Part of a small language model's weights.
Size: 12 layers, 3 heads of 64, MLP 512 SwiGLU, vocabulary 8192, 8.46M parameters.
Architecture: RMSNorm after each block, rotary positions, no biases in attention or MLP, normalized queries and keys.
Training: a variant of Muon for these matrices, 493M tokens, 4493 steps.
MLP neurons of a small language model. Each row is named by its layer, matrix (gate and up: input weights; down: output weights) and neuron, and shows model dimensions 0-191. Each number is 500 + 50 x the weight over its row's rms, rounded and kept within 0 to 999. Numbers have three digits each. A neuron's up and down rows have the sign that makes its largest values positive.
A block is one neuron, or neurons of one layer that tend to fire together. Before each block is what it responds to, as a language model described it from the Wikipedia text at the highest values.

Description: First fragment of multi-token proper names, mostly people and places in tables, lists and Chinese/Japanese names, e.g. Nin(tendo), Al(vin), Xu(ân).
L3.gate456:571569395497520500505437454496478497531404577590450452525533495596518503445380571575492597478570458497551551510519561508549535485464416490481461548512573414491472488422486500506559552487545476458457495509574476568579481509587529532571517519567464558578521511480514520439498410505477489475527453525453494463445446540509500410464520457581493493499488482459614564503536474464520451583591577538524452540561563463532495531503527463412482441489482481569380511594489437469490564495498621487571519572519465546558504489457523441555525476438558536399531494490465465495639549502459466592
L3.up456:557495397533493540510407433469440466445468573548486496670487493463420532483566494523519461480420465543500522512444549470467527532455427472511513618481455478481504502404532529471594510483501473478403450556519423496506521544588505522538499488474525594556606579444494512473480512493562447488441472528479401443443514559462371410556398420462470468477552514471586462507544517448484460501537530609530509475478523570591500555481542469554560515455458439567432573537526447455496582407430523476488495510505506450502450601455518415492538530542506454522444543487472510502569539538434541572
L3.down456:577498471484562435610443422486511514596424566527481481505517528558509549456548518571431545487572466531491535549447558549541459446416454484530480518401598486596534474451426517515477510460538520562474411514491487561532473521526462513531434560487519567508542482468513520503543443526508516526560528537466446450502415522433491530448483501508554504450582459524546519517493410569521460498475539552486365509557546462603630517521514499500580566534507445487421494531498383556538453469435496588527525464545489576402613624442548536511476519508522416516495581506397512497532474395438516494

Description: Opening or inner subword pieces of rare proper names split into fragments, e.g. Ken in Kendall, Din in Dinulescu, Law in Lawlor, Turn|bul|l.
L8.gate287:414481566473534523513517465452442557553514490503476523474486409487488584489574480470497514517587441490514489546564497618512423551544484509511555428496520479582497510495472482396544522469638438566529516504499520489511422510462589497536559490544507507486348590456579521386587518496500515459445580545551536523490534526520524523490598522460568503448508396606497537575516591470472509497422463520567450481587571494605515474553513476538543479489477486500620455412494413536552528476416582573467567499423472551559513579519507499525533506526487448543520510504528487519492515536467557372
L8.up287:454563465417499350442466502548416380424448414480511441442532531460440548498557465558491530536580541503429453435540527512417492480407588517512513529484560531451517445508512559440498535484546467503408536501452568490529542465532602381602467475468527558497528518501514501485496407500456516440473563558441535444461479509598539560496491494550565412420499537567485490553483510489530491479431497553437505472598575474428507547524479503487490568515539451501482485425402516578367477476497555567488473435516556491487555471537567556403560466485610527470478489471543501482498534410458498496
L8.down287:488476487509495438505438461500524473530456472480431444589486534633485393500508450527488465502494489449488500468438516525526439470489498535482444534451523473522457558394525584530458540471530552481444485512547504505540479481552330482508494579443503488486517395553441497479548516531481488522456595493605480501511534507388492546380512413469513461442556553470476450454446628590479467463539435472549459539580430555614461571450516433435465437492528521451501508410617423454469627535569486539552541546427452494464539572535520517495527426487444522549578436434475489497486509476492526486
L8.gate339:491417518509470489472517515543471504479497496416436500431566483525567423517462516596522455518545510398543437509510397493487433552521464473522492445533459584596507521507505528457588526464578456548380524553547573442558533507469528455460530516518555541461518535439428539472533434485490527445477635478521426547453548465467499577529498446428426538454534427611437546454446517526510458495500496529607510481488501474481475534516505616457575556458587488506453520531510440453494447539488441552442580517525540481510500579525553499536390551466536524565492454540390523550454521457387634413
L8.up339:467543569470526470560441551515532504491545477543490577494540504409550501534534530520486480509482452408476490561513539560500526550489516482566473481545521506545509459576526519481552466543538376523505508505466518491546455408475527477507469509623525391527560512456551468494546537486482436441577507479546559546385584534463562607522529481526438477555543456627590515379605549468443489531503444551506563502536502504483476507556521555566498468530415515480495422502508469570621560584476620511540533442563476516393508526599546444460494538454536486421514492465522480588473576360457526491
L8.down339:495391542413560517448524451506551466518523554517493493517520442506601454534441488500529385495549524510498504498588437478495496574467506523477497453459519437591489558366506552483347435511626454486399560498478526527481547536503469464468472517483571566493522494543441506503438500515523493376415670540552532497501512531480471594525497499534493547522506511555498565422495510464607476548492493534542505549536613419586517552475555474563505539496506505497479492479529496511538498453504503643479573481459507517430470512547466525461526469493548570601543424565493472496513563446441609441
L8.gate435:481436552557557417457510469537530452616498542480459572415521522521523456502570507507439454430499529559465476549560573503526501522528420533563499408521595451513477579441473547456479482514538443482368531643502536414646517532457512433506436486512574462491599605554535487490497478472437478468512564498502462431467499515480445493465448528499478460377536575494415495384488489427569470530542447541507496423590457450450451524504595539547526463551486457507467488454523403524478406462502536493518574516561508478521470475450498502500465520492519612431515402483504548511572482463483553527
L8.up435:506509502470538514518514498474539520608491512467575534428480437459435494465538481457494483538515514503564587513510429501547514488508478523520456454517527407491464560482370502547432557494515514474546523598513545496538490524505462533489482451499564575474546542534432479426524523551433547566498530572581483484440501465595538437500469525511617521513430613558386506568465626431543518484402541497497511401494604516554509676625448494498471566504440451442500503427459454483436527508456610506458473591485563472419523550535465566480522502548492503554437492452517462458566464455571534476
L8.down435:550491560477508462495461547538481468422509500465521537479459682595540517413390510501484398449528481424514426483456478452517527522524562499494509455572493462437428470569602472472504444527566521502481552458371534469428617434467587516421469535497493495508419511554501582507470506489569530540457500448546444401427497448514540569521464456485589533443509496443425511560522480467570571453468550485527486538512518476490516413517490586407521547584535520539476609561470464467507480521506456476513552557522566496545519473533571550428421570469549482476396451439476523504471477504399482455
L8.gate467:452442534474629541580498519495569523495509484522509605449482450517537504488387476556453447498475603507494560551509412455464477495502424432540490550500557402602514503459465445406487471547548405444492485555534629494398445542488517508488448482523610499530537467471497534504597520609481549506481509453532461573519545526515508501539488528533605499445571527526476502557596457515420528503493512491512501515563532419556547612541466508501428482640474362572455451497470425475539456440499465546521509477486551476522524419545506501513510601484570545498520509564512513522558430496538537422
L8.up467:502449497536399511414502562517524630597597507501522419582539426451482470500545529607561526455513433567507485452442466466470471405524532517598543436522496422442565432505418525505394492597487428475403503557518497444533504481454412459563515568515505531506507568520426544462529419445544496565478538493544515488409481494516516552521454464564540476537398476555448504437444527472466512518469539526563523469481421476509516468458518503537472520527488543474436460532428504500485510558468545506486529648449428523353493558429531501496462425468569540435457467546450486422520448482487525419
L8.down467:490497488503482426469465542482483512503447428506515471589480431431609428486400534588467550465563572448502488593445406459477460508518588465543504459487449556429388469460468540552526498532546496416496452497446411403485554459619484463489537520495527504527568618390497578437420529457489465508478564481509502475515547414590529488575471467425551483473489580422354513465432467474495435443556525460544497517474517589504548470541572431482513543446502504497488476436456470488530583493444467521468570557545505442576561489557432560450458520497468475482563427498491514553559529502491428509

Description: Punctuation splitting a number in tables, such as the colon in 19:30, decimal points in 3.9, and thousands commas; also CJK character bytes in parentheses.
L7.gate57:470468465564500498393453407473415601601541622486541535496525437531555428513483538564483502455507426448557437539571490554500540481540535505546471582488611488479590466560336522478489564530605507504512506452533456483476435472457501488534586495449507451484493486443518541487528441484487489450514479447441547424473506446459514514625570484567487520525451467531566458381529486629404456481482449500522538551504547500526452435519537459455505414617459538515584492433576462461476518398463458467583497483554511494471477424532440463495485508535529473521391521479479482520479483529523433496
L7.up57:508412464468504546459576415604432481537492508514510559464493476541448506538505541474527541461537487476550427619445531470527551534452451486494580499592571534535561496462405349467532571520537597557514497493465513484537488501449402534379534522485483444462491520580425566494532502428579514543540498501498484506520448527556460414520485558475562578568492409499570594461427499489521528473478631525502560518494617447618522460556471492502408561479465446470519486461497500565521596509588473586442575447477563504510455423565475519475469458513502575528452483533460462555533484485501489542
L7.down57:472508557574546526557517516526493491562652496590483540452464532513493461561581433450505445473492517503498483560517478500484425530539448504471427546500591531579463444458483420419574536532472419474469440554498479459493506530468483574431440545462578450518508511478413503518487503572528564517553466500501466371425588519488528509428492499476506527440536395567566555506440470467500451462517531488507523358427526458518429502488439479424479581433448484496440472470324590451521480453474530532510484502501434462586515498493418424509469433482555473547561505480526462543630569504506450445
L7.gate204:517490494498436460516500540486512509546552502544530473403472500454444516475427516519474457595491456608448485497521523579584565543483509466480540531536495616551467482530448441482458536511480450428514400513532488543491452388412497538371531533473490492445446472480470465498553460443409556481513486511582523521508512628427472511460450510520500547482477503443582480519508536534526501489544462450520552518462449523479484574483617561446500575357476458513576438600458448563490590545537575540506398459560376529526440441433569544459541531469501456610506491447579520486463464531525420571
L7.up204:420486509571498464485465450414557504544590501521502506442484470452521469604456439589481463529520390584542495537494468538422558513552497529475555443486554508514453513600505526454514541511522529559550475479476486662410439537473478477453448480441485455438513450417562532390573503441403550380448429507494558492514498544564532450487468490517432492491446517533445514542469455512442560531454521504394632479478446421489519514534444505502610421520516500422575485519573422476538524512445537529374463501471474538533524475468465477517489558420517409526441482458541463580515513577501493442
L7.down204:460441520506450482502448562427465495446533535565460532468452501546489539503420462502482489491509457540558559447468485447521470576559450603513499471529488580469470549511491586487501516506519457534465543527476498576587411448496475581579543662449528433555546526494473550502496421471417448425399461553578438538407451606573521413538515529550423509441525426533501463457531481486468449514464464476454498590530446520465559520546510468488519532510574460571567462422555453634507444695463485450488440541429546473536507428478457452506494524457446494551569508499563506524515514475508496451
L7.gate392:537548521571550414546491427460491509483548468567575480553429505497518492554444437514402511539497464475434490583496456553486572457584419539552406543434617543449519501575452486548527506469447539491460462490459531557484556463476483429504500413523483415538461519468528509499500575517492410510525406468463605511528516495452569509384585439503566503433503500440554553484504500556463480552513504552503542510568379455624437532579589488452574472544449462559600518478512456546441528409453515584464562438457471511520502498500382436515490522466467496518529491417578476542501463537458580534
L7.up392:406480517533580434414459393545491497488453494546479571504475392503484444478461537436439468551441450465416497535522521459468535505573656549491496540535598551568535467476479561431423436556571493530509473518593582480642482421534491450518436484374453531459585535374415487485428517474521518490501411550443557538502528522421491528427494494486492497588511486479467469522552490536563451473594503475526502564519512551515499453476552462488536464484465487579511450466562466474481484495456476580459396473450455532536473482566456475460475515468414497557467536532544383498481564477570490485
L7.down392:474607558455634416570479557452434478450485489466446479504527431455437434479498471448511476426507522461509511480523537550477568586476525454513519488446460446544551570528438455492501606549549528530481583504501496514514628473532558581460481489496474479478511413560564457516460538517501540464486519529551536503532450497520422451422539461568445464560563471455512495409469378415551415528481471498442456504489482553569463481448426641512556494510541559525457381512424499495484563486451463518507491573600436519494601419476559557506584472486514555596487460536422545537525511465510466411
L7.gate421:479513533426587571517451545510479492396463542497496567507441417552460472499529457470481389488513461425559520480600469513516531522470460545568574374585440492580454511526475518545520318491446464425550388477491498499554581504437464504476556463440482500523511535487497508550506501499635481577532474492448480542512430533510558463440500467471479542418458460509491437492428561453463508445528510488488517570481482494548498561530626524403422569519397518508458542374478530463511612482556431535488470506410550535553462452550462459532486543569513493499514544563478513464552475427549476485
L7.up421:501521530454451564604465517530488416496482440452457546581437544488468518473483518486467450450457320523535534506377422461466415528530402516491601550501574413547511478514516555383489477471497452434488467585562444535502542494491434484550547484601519406553457519528400415482498510578530539467528510484447567508486580515539524529465538482526498443595501496617509578512521514483570493423522419608495557602404521510534570535473527542475479600392505456451516486606497488480532496490501485422516510465513518512469468436523456444500429506473514468481459510533465548541519511492460554562
L7.down421:404453487586592504470507457518551614554518494409487588491506532592452573468515515450518503449524470510534550537405467572547519465564532510508558536454497514560415488591476592507465517540480414560519507516552452525452525480530565426530495526503437515521407440574478553523423560453443542505545482528500442496484477474386530371473451562506440426521413460545471460558413534533466504541446551540496476469358435492601592491513429498502543513486441509387523585567517616515529444551522491442499463519510506509528447556522519537460475405545482492484461512518487533519560528460599505559

Description: Digits after a decimal point and % signs ending numbers in statistics tables (82.3, 21.4%), plus mid-word pieces of surnames (Fin-ley, Light-oller).
L7.gate124:512516520451644484443558515512466527465497460481503537434450494509537491533567493542521414551488430465511417501491550464493606509405492477494449523517490456506401441496542462515472515418494450535591554432508590594543438509572564527565464488558508487442442480514488526450493478585528511465524516408550481461505479509423516469379557445474424520381473448534483418547511491524474406491480373521502481412475499417491567469593486535450466528556534597490455474462534488467413528386495539534475459481475481462519459514613470504525511410589483384498456441503431548435444528471489551422
L7.up124:521507433606514445441476453608473451608449509499438493502481570538434491570541516479471577462463515583558494524518466534447512535550428532389488504446510345523428623470453527510481430581432524456505408395578541474421603470533544473504526518455462465439501525502493553563523537437493452541452411548453527487449545499477498516469498519494571513508521519548469517547490524519517554507436542491490530500565445509456540542531519524489557474484506469409553537516472363487476474534562543564534587530635463593424558541449555517511449419464462528513519529459528474601559520475489426568
L7.down124:600536493514504573560622437502464532455525435445582456558583568504519444569464567547549560463492505413514572531484550463430516494513479454439467465464474497600487569565550483527494559482495532483514495518478447603469488511418583505481459587525484559469569505505472545395520508520484518541477412493551543508533478546451539458467587506558585507463517565472429526505514499414554408520563627537465619436510535518493626512460522487440515458505457472551621509421519543538450445502467407410506439541559461483478519504500549458424520605522528506461554475554478515408476439475461539514
L7.gate195:475516564456524531526446518521596490569493448499449562444503470475563490596544485595449522429576546545590500516566489524514452480576556490559454470491581454594476494505491622456456491489579474488436536515448511520458559544496538461511517536510614512473596512530508538421549526558430545412516531562577519565484503548361594585558475406492548440498518526627457538456541481425533502502481454548484483561531581424496474534613502519497498566502503487484460453540530515505565523536502580567478577472535545453445481510582598471514538502540571493440511392475552483513504502444469611483
L7.up195:468521537485550508519453535484601490590489471511499578449502469468554529619511506603462502434525521528565554546567507528562398450572549488547419436483585435583451522542474591458431461493541501502428583492471505473504558521539528521541538490529572503496600531558509564406637559598474463404487506573524538531492465516380552553562458440513549394511527550614480503459538469469509490504464519547475457556501572457512475521572517515487436568467490475481481441542510448454535579540527543563532545493462556429424490520539513438484525505524582493402479459463583485470588505468463595531
L7.down195:443553541456533562516475552527600509562514388492503579497437477422548490546454458545533498500554532486590576527586464488453465422573633495502469453504511473507480563574516660462445493548547490465504496577422511503535553451504518454505547519420594470439595465525563502478532490498497546482500434507552522503468528505516589595519500422532475532458525588588442551451513449468488511443533511441430568493451583460544508479611585474474438535565449508499570515548566509520526609538555626540545525507547450474422481496616600481482561458518553526457516502492547495501514496453485503536
L7.gate229:444536419548457461464465484509544535525500489485495524501522486455404575448423524409460446432525509562479482604527466424570514405522484537574533526495455503470456507508593566458501504465598502502511448462509429446551485526407516513477503555432411462493486539497500448494443530471544567524520482489552567467516489555476524449435467528578512460460585484526526530505574495636455473474373511522571538447553510500461547516439523605501586573507585556419527486503486509445498436494484608569515541509572468531526590514423566515453522465452438663491516482534595567465465474415459572571
L7.up229:601521491502498492522509457500465436521489472530518549488506429503512450579480475435558564471480509598539438567391500543561488584523574509461415473408618453543415468448561464499552462545468469523461539502469506558587473571526450491535494509487486483445415544500400502619468529490531536477511521493455548463526535417532359524551475481435543493478463385452437536463395470433608576458532538551468565485424449555497526422489454496438498532548445574440531539426435532457534547517454461468413462561545549562490503524520438563520482456531574530487493503460361484561534521476536487543
L7.down229:503426449554501491490470483542586520574523501533453408481600545490492482504499540460552493478547548520490489618574561461458513411536501543480529479527438466412413511520462376551369471589484560516499510450602468457557522474519452574422497577500525513554504510483483497479552449469443508552576500503511438437538524562507468533441599554456432418455559473454454549473509453590506571579410549550472504553452534467499554528443444501564478386488570408523512496451547534457504441517549585540464408514523526524644536532467446519548526491617531512519546531421457478436481506488508459492
L7.gate316:518485479547554511575505502398595437516410473397547622514490449450458530578563574525441468488487435411463561518359437572451554486607512462497530469487554433445488418517496543426516558450490452572510462477488544497553458495500536526439582461486516517492465525429467483455513529452567537560518531513420522618508434552446525501503431508566540401475476447541532450421558485503449556481512512494477503526494463433530479479448576483608452505507463477424546508496460606492475424485566489514478533518595470375519532502566580483569491434512502499445500403556475495587498558452499455533
L7.up316:541443496534524428422521496453473448524429553410505618542576463544477403523491522515516486409510525591536555561442496555519449580501495463357530561335553447472459566438512492547523494482484488415442549547416448453488492534540500546466512524503474481517560522524520530445539491561496510498326528466542488554481568518444445488502440507491555424457509513475454510519442548487500561424449417481554501533428606470499542555537497482511384457491578502517539446439468450531492482510527583502505528573529576538469502502519469426484499478525505483405430510523445577540509589457619522563
L7.down316:514457548347530568369497449481490470493437514536491516495546418588450515456478445583467489460553528503490507498515582551480465513541526510406555603519595447539495544481527549509459431547449529525456482491467481566531530483448541487472528483484524466446491563504507557507473535481580595457402492662517561467522468568463411553505482531427444497467499487516412453555504356421391510494559533492472479575550538515529542512528605473478541466456620512424418522441451590470475497516492434470566522427539472472462510485451480484445500461530458517577555425494555524428516556568503481496

Description: Fires inside Chinese, Japanese and Korean names, on CJK character bytes and romanized syllables (Zh, Xi, Sh, isa), and on the parenthesis after a biography subject's name.
L8.gate129:493514494475502435404563501509472572451582590506487510438447493483422462501499374429408480627517488528438578578531380499396541492544488544516541473543532513466547542471453488506454521529512458492537452517471478556459559412513453496461496514421414415481526561399544577476493506443577483529443491526464569479395493572512518542437547562592498476523489549428434443521525456479417509532479530460530440476571475476456525411462448402541505550462499536486537495433375481563577468526571434546501471506512513531516411559450508567438517554437534420432465520510503464445472439445444538466
L8.up129:486540534506665466398501532478510509484602548519582540520415617517445546524554470410501545590519514570495529560518539536555489479393523588565496553468491502513446495518458490535548515493527533488505506510633444502549522451419457516501594578472508472478412455525479502480552503509505485568445502536526581505554568486447550517511477543490508550548519545535498561544423457465468487497495431485571396519556620542535538520631480504509446548461633519488574521501399523540464547550524417598472481573477445453540513549500470488496559487585435464516573527437486563472415470486474520533
L8.down129:515423471516586466543503442454474505414535528474558420506430546417428510462520452463446519439495454443458558446453469543564489480489414537538585446424505510652422522423541560571639468515418463458542574375496502532524544524489450506530552438498516525485580495487515504508517456520583491501487431526514532493553507451455459534437509558510488515507399454562572578496516512432496404545470512506494390546530556549526547484470503523525511480472588494444491554461469452511607481511429577578561432465478435540558571450490571547464450532467536503423593516499542517559427474562518582510
L8.gate219:506474515537529554479468498578539446475477536531451591502517432563507456442530485480404440537416472494417472463428416550505467514387509422525491471437477460546388422466533520497505526551534456516546521576524456611513505571460509576475551625462514444531470540531476532509470504495529432487478472422450544533503415500481435543484552494539570604477617526507464451466561431577551464493514528376522496514492475580469430406510534543448484476653470430545469449455507483589502542479467525461518477539481642499476498552449508633481473515549516509480486502542517491605469435549502495555
L8.up219:518482562564553476590502558613540567424529599462543542512464540573429455588476605535433429471496486497449478477462519458487458396469546497438504522441429448502452411507502509646489513542477476527540484426433405444473593475565515598510489547411504386472539515588532526485443465450522504616612488469577506528531502519433519488498551444434449520525517527506419432498498455533432461553483561510539518472518532548522519551463507541380556494460439435484478551533515486524474472582533474483494533532531488463454397462498545474491447529526492520545447390408517455467461522501414456527
L8.down219:477443524461496479506441537563549584423464548404511562489447523581518480497512459505468386533475450378520525439488452409462499566544502517509536486548470624483463434488524472499434572528492465462384421558458473566469564568546483616440520506515549478452489489509501498480489509557460558489443509457486566513458403463422517468482496422543516529448351511417493451489464463489438493452529512559617462490513539490482476537482522455457465493454549423503531495540468497528391569535507485516545481515516536418557553557491446412509402435454415482585410516587552553429460442552575479526
L8.gate276:523534564544476453491503519520413432492477536493411487565463487519435409520471544430456479510558469557555445568530494498562541495523492478439434559539511437505509476591477566523464555481522479540560495513505440499429498508478519374546468480444543501471459517479543514499451366443488509488466476401489510556528426515584452456510489515435497475464561548522528440550475447571565409521405526416587437525460606520575482468532471511415564541402539367561569508484501460518577465430505579567400501459527584499528385574490560552540486553531462564499472415495485527542496463487476381461
L8.up276:420549476478401506465501562471483511465454459586488568498494520393458475496424496510493465487475506534532476519504496400533552479515542444502502507498489468374491512482440630549503539500491513536545429583463464499522588398657593491501410519507512497498480532527492545468402536478534518375479471495380512540513419439453468479391427494499419469499487495477534427518436512560515572597522462434531414545569491400589446615485552476534492510462503420518524560474427472596471502496488527474450554546473527455531556470462571575488477463498509503521512441448545489443499453552399461526
L8.down276:510543474414504541457487536476377485522502605531438490513454449604483526566579552488467545484619490587488480446500475497515563501567455509448426567465470466438538419506429506517498478518551492497577539483496528464427535454537578433473504473486546522478493430504507502534488474479597502538485496534553533584561455507450463462503531445460484576443497578504520466453505512549551435419432489428607488521479644526510477574600452641412553561411462446520450577518493447544536598540479494460435445427496496559415488511467605542505468512532513465451441422494498463504543480446399487485
L8.gate413:499567623543477459498403557618478485469460605597511577393426433508441465497462395564543458509522452494571494528478392490454521491499457450432522495464514549481431503461491489550505472463500494512543507521555420558516560462445492472509483469449463495455562547498488584544521498498451496574571442512560627538522483516445524500505532433451482458464599520468471483434586448554533519444540455493561399564513525558570526431469534442442451518448590470441486486396483460469558555572512444555496569455538455497553478547427452516466476547505536577460534504473564436577393486527459406514
L8.up413:497527460514515381469498514574476518457503575547500574388394530554423523476410421535510523606550497555504525429536388476539542506554472605500507520455458577515462546435509498419518505468489507628490429493483432569536531413474396518597511496434505521492553546512441535478508473565446512459469496564556584392505551526490501576499556538468542489456558541451524487478568490536571504490544551517462455524484541566477442471486624491449408529485552494430512546427534440503521483553534505485552489511570462480521492604538413541408527563488485484586448506536515447519398494511387498494
L8.down413:526448519593498428510497637569457489470451573514543463476447541465394460502445320510491529526508426453465530411507480475557565544495429556493543462441577508477460511384497468410480522479465580519464504476545376438569536392473485521487486490430480499511512564552513537400535548540495463554505508577483505444466444543499449515466547484521470467462419545445502526417567468505557552481562444528485450541481526465473447518415516506478476491497642576467494530427445505468542545521450479485571446517491448465567496495515420396463503546449481557469535531451503493637448560448514448481